Weights of a small transformer language model: tied embeddings.
MLP neurons of a small language model. Each row is named by its layer, matrix (down: output weights) and neuron, and shows model dimensions 112-207. Each number is 128 + 24 x the weight over its row's rms, rounded and kept within 0 to 255. Numbers have three digits each.
A block is one neuron, or neurons of one layer that tend to fire together. After each block is what it responds to, as a language model described it from the Wikipedia text at the highest values.

L5.down76:148181116171157155126119115080125166138119138130116140070095085131108129099103113132142144132171156103102117109134152153164124150129145118137150131124131135091095106113136136088167103137148104116143159137105132118118158138144104100146153134143054134143152096110151136139103173147114122126
L5.down1139:176155115184142123144152110142108123114133119137146124124113154168121122099105106120121148140167147122117110117126164118128134143124111134145137163157156127124127150120132119163157107107129151172125166147087152098098156149133133110152097120082117127153126127158103131148092145199137132111
Description: Fires on later pieces of numbers and words: final digits of years, decimals, UTC+2 offsets, coordinate N, plus mid-word pieces like less, bin, ri.

L2.down57:132152118128100128130127135122118116144116132135134142173150129108161129117131110139136107150136117118152117181113160102154094081103122153087105176120115096119115123125132135133164114129110145140074133115119096128123136116130125157158146098108122158145105108142174143121118145118113118125
L2.down437:187121105121145136140133097130116151116124157120099139112096154097190094152109084138129105086089122108125137094113130125125109136125144138099128160117144116172129136105073121131132159201163102126136124095165175166092124139105133133169107128146114105116130177136152124097122150138124142130
L2.down1425:104134128133103140117058175125134124103121134138140137085092159149153146119137156099114173085146146128152171141131107125112112119109094129095141123112117113127140122093163161089128134149150129112152126162089114129104179153116104112112169101146083152130138160137135132129126104152107127113
L2.down1525:132065169167119143127089169116130118116137118101138156156124159128112163120164135149147152135136154135159117119140155116138158098121161191094132197079138107170138099147108087183179128093101083113127137152139167096127127106132165149152151127141131131129149143158101144160144154156124113085
L2.down1618:158133097147100141123133134144122164149119123120105136113117112097150109140123110101181142162142103094142157141144159159117126080138150125151132115113133127098099127145137162134160056136104097131135120106142124126120173159147155144123163115129132097114166149135099156118172148127166112162
L2.down1668:171113110138133135160099135132152107141181119117124145117105135140128130126109162120094180127149088164158151123085124125133114111138122152146115128107115136108079098187146124115110129102126157154120174131078183118136137142112143143112134069144078122109137079191136135163135112093165133106
L2.down1891:164160139143100118132154140097101150113120139143122119101137094109107139113130095100179151091141125169123154129141121126160118111117140163149097123125098151113122102109096112115168099115133115099130116148139166175092149116140130138146154117126085142157149138135150126137139128155144118119
L2.down2788:135114176101153155150163136113089170080111101141154170129155135158151156125113139205137162125139166137161128111098138067110113103087139126083107168114137118126137141160141136130116126128142108160103079143104151167111090126135122107141109155125166155147106111116128134154111164183139125162
Description: Tokens partway through formulaic census, infobox and results-table text, such as the slash in density "(60.15/sq mi)", "householder", table pipes and "votes".

L2.down172:112097148080161107138142147109122108096124125128107117131102136104118125101085108144130116138128116141090104144151131169135110115146098143111123107158144134134141153126130118125154152092109123116144168137147131114135144078138114153102112143126103131105135141122142152137141092116117089135
L2.down695:151142127141143167120136151153092158074132092135121153101169122113115180074124135115142099142119152107126118114114105121100084088132117089147130135112144088124073122135122118120149108092127123144148100101120135154146130110128127173142138156147127111117102116142121092148163150115121110134
L2.down945:161104145120136137122162109125126117111118144109160168100138142116091125127101136150143136082114128141132109106106068132109111096144089121134140132120142093167082126130104111179161151094140121117132137119139117129107163110112120157141130124099081157118114121144124098162128148173066080101
L2.down1850:164123111143137104147094091168096137146161088114113127145123166127141126156132120095121146115156153183105160135113136140114111103179115071104132094108182104177090115122092100205109137145175090072056123093156117135135152113183125107089110118084102146150106105122109146122142148114103102133
L2.down2185:152148082150110099083099120122148121173133138099118131083121098153080141117135144113128116148094086147085161120157151148140080114076132077103193126155133138112100124123152163119123123144185118159139129098135111085162135145162137105115118119142135139140169129128120139136121165146131111103
L2.down2360:152097184126107143116120108123194121120106094162127140154101124125158096158099129121125136151073103129125116158158131128125127100135130112155109102098107113117120166151127102132174150159096115156149132118144111111117091115180143158148158126120112141080136123154112154124139098172136127151
L2.down2416:131086105096152147124133147133077133093059105132134124154105094108113119167099125139135143143141161146177116103126101093117126089115126110122121110109117115105119136110105120122110127147140155142118070125141133171075161163120150114138174085075090107130110144115118132115148113162125058075
L2.down2723:111094097142095152150091160115127108138108106156148138095095132128118134095096134104145129104106141093149084142101161133107113148144119145149170123150106131115134113113123148085171160124115093148118155122111156085124152157140146128158124155137118123148145081127139092159121101130107095140
Description: Last token of a label, heading or header in tables, infoboxes and section titles, such as "Gold medal", "second place", "History ==", or a header-row line break.

L5.down871:085142123109146144103134120146105138126173116116110132127104148107137150106135093114135118103126150112090138128130145115120116121129101156125147131095131141164118096114130122153097142122158155134136131103133151122184115121108165152078150125136124134142135095120148162134105147144122127127
L5.down2029:163146118126121152183116166136070129097125158165131130117136138116098115157141117110120146094173123110128122133095107093135161145132163144118137147093142164130123145125139083128175120108161104118109170179147143125127108145088134128147114113141128134192137146137135172142119107139157129100
Description: Tokens in infoboxes, tables and name glosses where an equivalent form comes next, such as UTC in time-zone lines, °C/°F and "in" in conversions, and "known" in "also known as".

L3.down282:173170116132131079127133141141123163150108113141084137146174143132169148086126127104117160097138132066103096116111126102114123126130104158102139149132134134131105103084103095153125134137127124083122137139143146135140160097145072144113118143153119135131114142120135085134138157176146126131
L3.down623:143109114118152068108104149106116145141098177154142111119135161140109149142068150094144118116170161143152111140118120120118092090126149147145153146150156109141128149124135098118133166137167140140097158146089108153156118120147130151123133122168127158120132107138149115113113143077141122150
L3.down1418:135132138187126104113096151082156141128114129149169122123136096125152134126120090139118106121108177140082110105118160124142083138131097095149115147155115156146189141084148085163174139173118141124131132112139138123126149153073119162106149133151139117136114100110137121130148139128112120137
L3.down1794:163173160107134144116130142133133149093141112144090099160126164129169114097097111085155145132126163131131127106135143099127142139141102146092126146140138146146158139151063124173117124113147170132136134157143161114180135163133103139131093119108098139131117163125108144113160129139132123101
Description: Words just before an expected number or rank, especially in chart listings and tables: Top (20), number (82), grade (8), age (of 18), to (31).

L3.down1230:133178069100134150145136166160127131151136140090153135134108153090152117134142122100121184128107080129125130153149143116124132152117123114116108157103134109135102149123116111100128122079173102139124111136121107134151098140139130116099135159136111149179124126123148141129160165102118116147
L3.down1336:161133142148119112133192136125144129115135150133120128100095076133119144102103135138133110110170157104127093080161113162135138174128095165131129134116099138105127121209091156126125099131156179108142131096148137137101114140131134170133131148101137100075126078130100152124140112156185128117
L3.down1839:124138143115144133102105134132109136105118124104137155108133148137146177136108107130137171126131139137119128143101133136100084072126114154079127120124143142087087101146123130095170112123117075162099122162113116166132104144110092114146128110158119142083147157121128162138145162170136134098
L3.down2755:116090123137120185141155159124126117115112144112111155099152117124112142115101123157147129109108139149158153109110126156118145082125143188163112141110103119068106131142087100126126122129171147138153092117178086157106117095107153149117138104120137137081184118097137173138148101110139120091
Description: Tokens inside structured infobox and table data, chiefly sq in area conversions, the slash between coordinate formats, and coordinate digits, plus scattered list and abbreviation punctuation.

L5.down347:148156099118106149148165130152115136116138144137103116149124145133108140135111145161114115090162114129097130099116135170093078134122122176127093153129112134126157126136138094079143140138173115098115140114118143121110145132072163130130148156128139094133110131130091083095124128108198159170
L5.down606:107139164131121127166121125153115165098096168161123085143148146145152123127121115141122117080130094144128168120121110088111101135116133136118128158154115147133175112126092135147135098131155137100128151139120110119134133091097137111115136151113101122152148149159068136160136147109130163142
Description: Tokens inside music chart and sales text and tables, such as reached, Chart, the 0 of Hot 100, Top, and × in 8× Platinum; weaker on other table headers and records.

L5.down52:140139130145149131135139138094149113098148145106124138100129129115124123168129100151097130112111104127144126124117112174156124142136091166133125112155139153119137158072155141098126119133165161149103166141151144133140121165159100119084153140123131141115090127130105127123089102144098134146
L5.down2638:132160119139089141119103121122094187160112099119146120130131106101081115122154117177156140126094088115140071151147131112148158120140149153141123141166128161080139123173120135148144067145162152160133109116124068087112105160158107132183097143107163120153140108110112139131143113172130159148
Description: Label words at the start of cells in pipe-delimited tables and lists, mainly medal rows like "Bronze medal – third place", plus chart names and column headers like Time, Date.

L2.down328:076107122117126118088131110154084133082155126129124113097149138148132159122130132118120172167130116165155136152115164155122087118155127106119150146104119107098124132139120158113125085136102109128168117084094113149098100174146139106090146134088111120138124139112124149120141162138139143139
L2.down358:128148119131138133145157156113138111148143082119167154101145125114126163148115098107116123086132137149119127110119122080161140072143110150116123154127139168152105160117119130114150120153157133144085131128113130155136179135143126103151143107169125091133157121128178117141170154146146127111
L2.down391:131140109141128106136118197085134151118163109118147149177144135123161135151158150101115123110197100146130099174093106142185124115152084152122115126179137122138127121143103137109153144141123129099146185120129077096119128155104127130145155134129128112146153133176144092158096127103077140139
L2.down581:083139124114100125123123157124145142088132127109087153089105099132173109098151112173133126149125157116133143152130137078121143101165180175135165148163190122130126093091134125142165134120079108130102158102110149126081141112106132110111150127151160093144126101138133148148102109110113126118
L2.down845:179157109137146089155142151126152133118109126112114115109126101119137124140072086131150090161151137176130123082133132075099141152115114111157126132121146130155121108142114113122104135168122117110126168131149146113100138127138181122163110117130130125158106072161135151128120119134115084057
L2.down1388:166154161142142091136140109104132139131092092151128095138116121137138081134106161134130168110099103148142115093114133110130162135143105168136115129158150112090109133116168147113141150102115196105147144124150160120146099146131152123136142140130145146099126136131078117112141143122107131137
L2.down1676:151138155122070095129153120123130109108147112146142146120157122074130127131110081118119113150148135147098134137139163080158124135164166176107094170131137107147108107118136145143112136132168124092115132163152160131106191139139151113139078112130120125126141109122106105108144162103184106125
L2.down2153:115158121086143125145088178127158101120166115123121144140136167149164166149129157125093131121114152123130119140112109128139102094113136107072102154106151138125088117085127109119127098153134129125121119132100103115133152112201121122134134114140129089149097164162141142134116162126119151132
Description: Mainly the invisible character after DMS coordinates such as 46°35′51″N 120°32′11″W, before the slash, plus their digits and prime marks; weaker on "such" in "such as", "so", and mid-word pieces.

L5.down2172:169173152146127175152129115145075065110136116121158151119103118121095106126148092131157126151148119094118145122166150149109129177100132107132146121129110134184115135107131106129118118121087114119097107086151154165111155151137136067122112149121117101127124138117100143113134174150154142127
L5.down2243:129133115159152144140081148116161111157140109149154118090156131117157167120135113111105103144132148113118124110087141112104103121137128109134165111129095143148136146121134085132117088146142119151164114111096089085119132120155134112130157137094129126121109106130134128115158141138105060156
Description: The first digit of a number starting a table cell or value field, especially in vote totals and stats tables, such as 1 of 100.00 or 2 of 295.

L2.down692:146104151144124144126148158129125120137119084144147138153110159147113132120122133144109123167136159114118124141124102099116112133146124098140106108091084139106181130116091115142114150100189150142123136126126161135100163121131135130102134141067084140103117131167164070131116118139147129130
L2.down1453:147143148141120112157125107139143144140158120157083095149116136099178126097113114173103094159158135095151127149128107134100167128113156132093134086117181081158154146116090145154116124150125112109104111121116141104177135126155140096107122118099200116147096122113106109066133133120078142172
L2.down1698:130126112128158125104133149102142132138124167140084141147111118094123121109135113101089100130149160125135152130135140128103104113100099131188132071116122152155136152144146143088153161158124102151140097143120114112117071150092128101123124104131161134098064142078085123148124090151107134103
L2.down1709:135173115124130119145104113150118115166072127109122146137151135135148140128121101154128142155136144112112112113094123149138118140126137140126156168158127120150108140109147158069173115143117166126169123114144081172134162107132108133112116133121126114111136175093099125149120152145127174140
L2.down1815:127095153128121081133166129137129139083148117141111135134103109130131127111100125160138106116141110121156088158117153161141126148112132136157066125145118141135122137113066109114136085116097161128155127104172100161154113147100127132130110106095117104079134135117156116153152126149115171154
L2.down1934:156147144149116135135171121098144159099142160180086106100098151148133135107102134105139138119129147062140119105161088146123093118175095107127111092083103140096119119091116107118124120112165131103134135138115149103129150121164105138154131157152091086159116133124149077134093121143105117116
L2.down2150:109107137171117188106142166135129125130121108157149151096103136166141150120139135105142111123147104122134128138095118140138128107108161151094130153133107077117138110127129155121109110113115126114165140110090125090137084121086156151069091087088149128154104119127159093145114101134111110128
L2.down2456:076091209153116140159137085150155092146131151128129159120144164150174155115126150120139128118104093132102171129097127157124103137108188157169123125104148128149109113104125154098159141177105153158147142114132130128114145153107118151131113098150132133085091107123102114100107119118120141121
Description: Digits of multi-digit numbers, mostly in Wikipedia tables such as chart peaks, vote totals and percentages (Top 75, 5,150, 100.00); more weakly, mid-word pieces of names (Fullmetal, Sportlandia).

L3.down1342:106131098110136122165123121139146139121137136134130151158161147121153092145132131151117099144162134136113140126105125125086132105125095132110122111151115132122148111097116113143196083104123132129151111105120149094143166086140094112109156201145099141115172148102146138136104093110132106148
L3.down1513:173106112124179131158091154124119133186150109129147133136105129128168110115126089099135164086134113109154145127141110148111122146171136104114131101125136150085129074120149168123116144057143096092113126120133154110159141127127123105137155134090129156163154130148106130155133169116127118141
L3.down2115:155138142150142133132083132131103143139106153124136088119138089131132106116122125114134118113155084135171127132136156137121127137110141149131136116169112116193119104131128112115177155154165161140139148168137109148143150176094130146129105134146159139119128123126097072141155095109101055142
L3.down2535:156107175114134114124128107151101117134129142133108131143135161167122139121107126133124135103117153133130137111132113143112091155127130147173163137126151140136148137124107112185096136167105127141177118145119116110146176109102161120107154130131083115113118124100147110161113133148158110122
Description: Leading digits of counts in sports and election tables (turnout 3,207, total yards 342), plus mid-word pieces after an s, as in sacks and skater.

L5.down635:109145105081122165144153146125113149128108173134090124088131091079094134121142140132144123151110105093135165133109107094136121065166126113129109138149118119106099127113132087123157138145196139148177147121149095156086133132139172129117134119141145146120110143109125090086112125075155128077
L5.down1356:145143145147080112130128086127142142129135125115114128087159087122085135093141131101125134159178124114163134096132098118160054149113119112130114120127080134127146140150121143109096148116139114150115092138167133085126120149133168127132143116137159106113131155130176127113122145140152148108
Description: Second word pieces, often "at", "it" or "t", right after a word's first letter or two, as in M-at-thew, B-it-ter, p-at-ents, we-t-lands.

L2.down394:121132132118150088124130132130123151131128126144091106079137150133124168119127091088128119158074138156148157133120106116132161170148177123110151148161126103133106149121102095148141069147132120104133111144160115105140127137119109156112107131141150139152131144157115119126120126087123135114
L2.down398:151098110115139135108128131146150088078155118122139108125147156082161072127093128111123108125118151161140099144111155163085135133105139139122110133185158119097151124109148112132142171119100149125134187146128098085138145097163105115135136174162194129156139190107129112129133153138144103158
L2.down574:110123165109146146135118116113111156132154078139130107108132122118060132150100120095096138121132120132108110129131099120117133132083107122138131125152128133179094206131107138128136164137127119157129147142164115119131147122114128060169100129144136123132134134117134129134144123137112138140
L2.down920:138115114158146163180148129099157099106137110132122171132125131183066158144094162096127143112090136104081121131073087134125144175148089161163131119190145103121126143119133136155147135143102164148117110134108147088136152125096144092108108139111157160108128140123088151126164153179140095124
L2.down1634:134105167145097121097127103134122112148120131106123084145166123134122168124125128150170102119128118142140128115170133100145136135162149119094144121111135133101120121140092082086175150133163118141141113163138125091156136121159143093124161128180150144111160134156103099107147079127121133123
L2.down1756:119148124147116154108109129138121131166124132130146122106152114134172156111123119153123116123098075161164125140134103150151140138126128145092143128160138145106136118160069123106154124149147166103147128130096159133125097151126119112141159094149120149084188145123119107141127108168123118133
L2.down2051:109142106109135126126151137127158115140113194128118109156105111138107152162127137121146163134111114126112107187130133150149118108136153116099160138147120125153117100117113159143081108147149118161151094172111143147121108148120098119136140113134133134136125126102145115072126173106105134092
L2.down2434:119092144119140165117140104124110123127131117126098135106150109100134174131108116132095123126102148118122132107107104133131097114122151138131164125114119154105096160127108115065139116138148148112160144155136127106120048075101107139149128124150137158086168127145180118136114106128098150123
Description: Word-internal pieces, mostly "im" after a/an/af (Anime, animator, aimed, Ofakim, Serafim), plus scattered fragments in names and foreign words.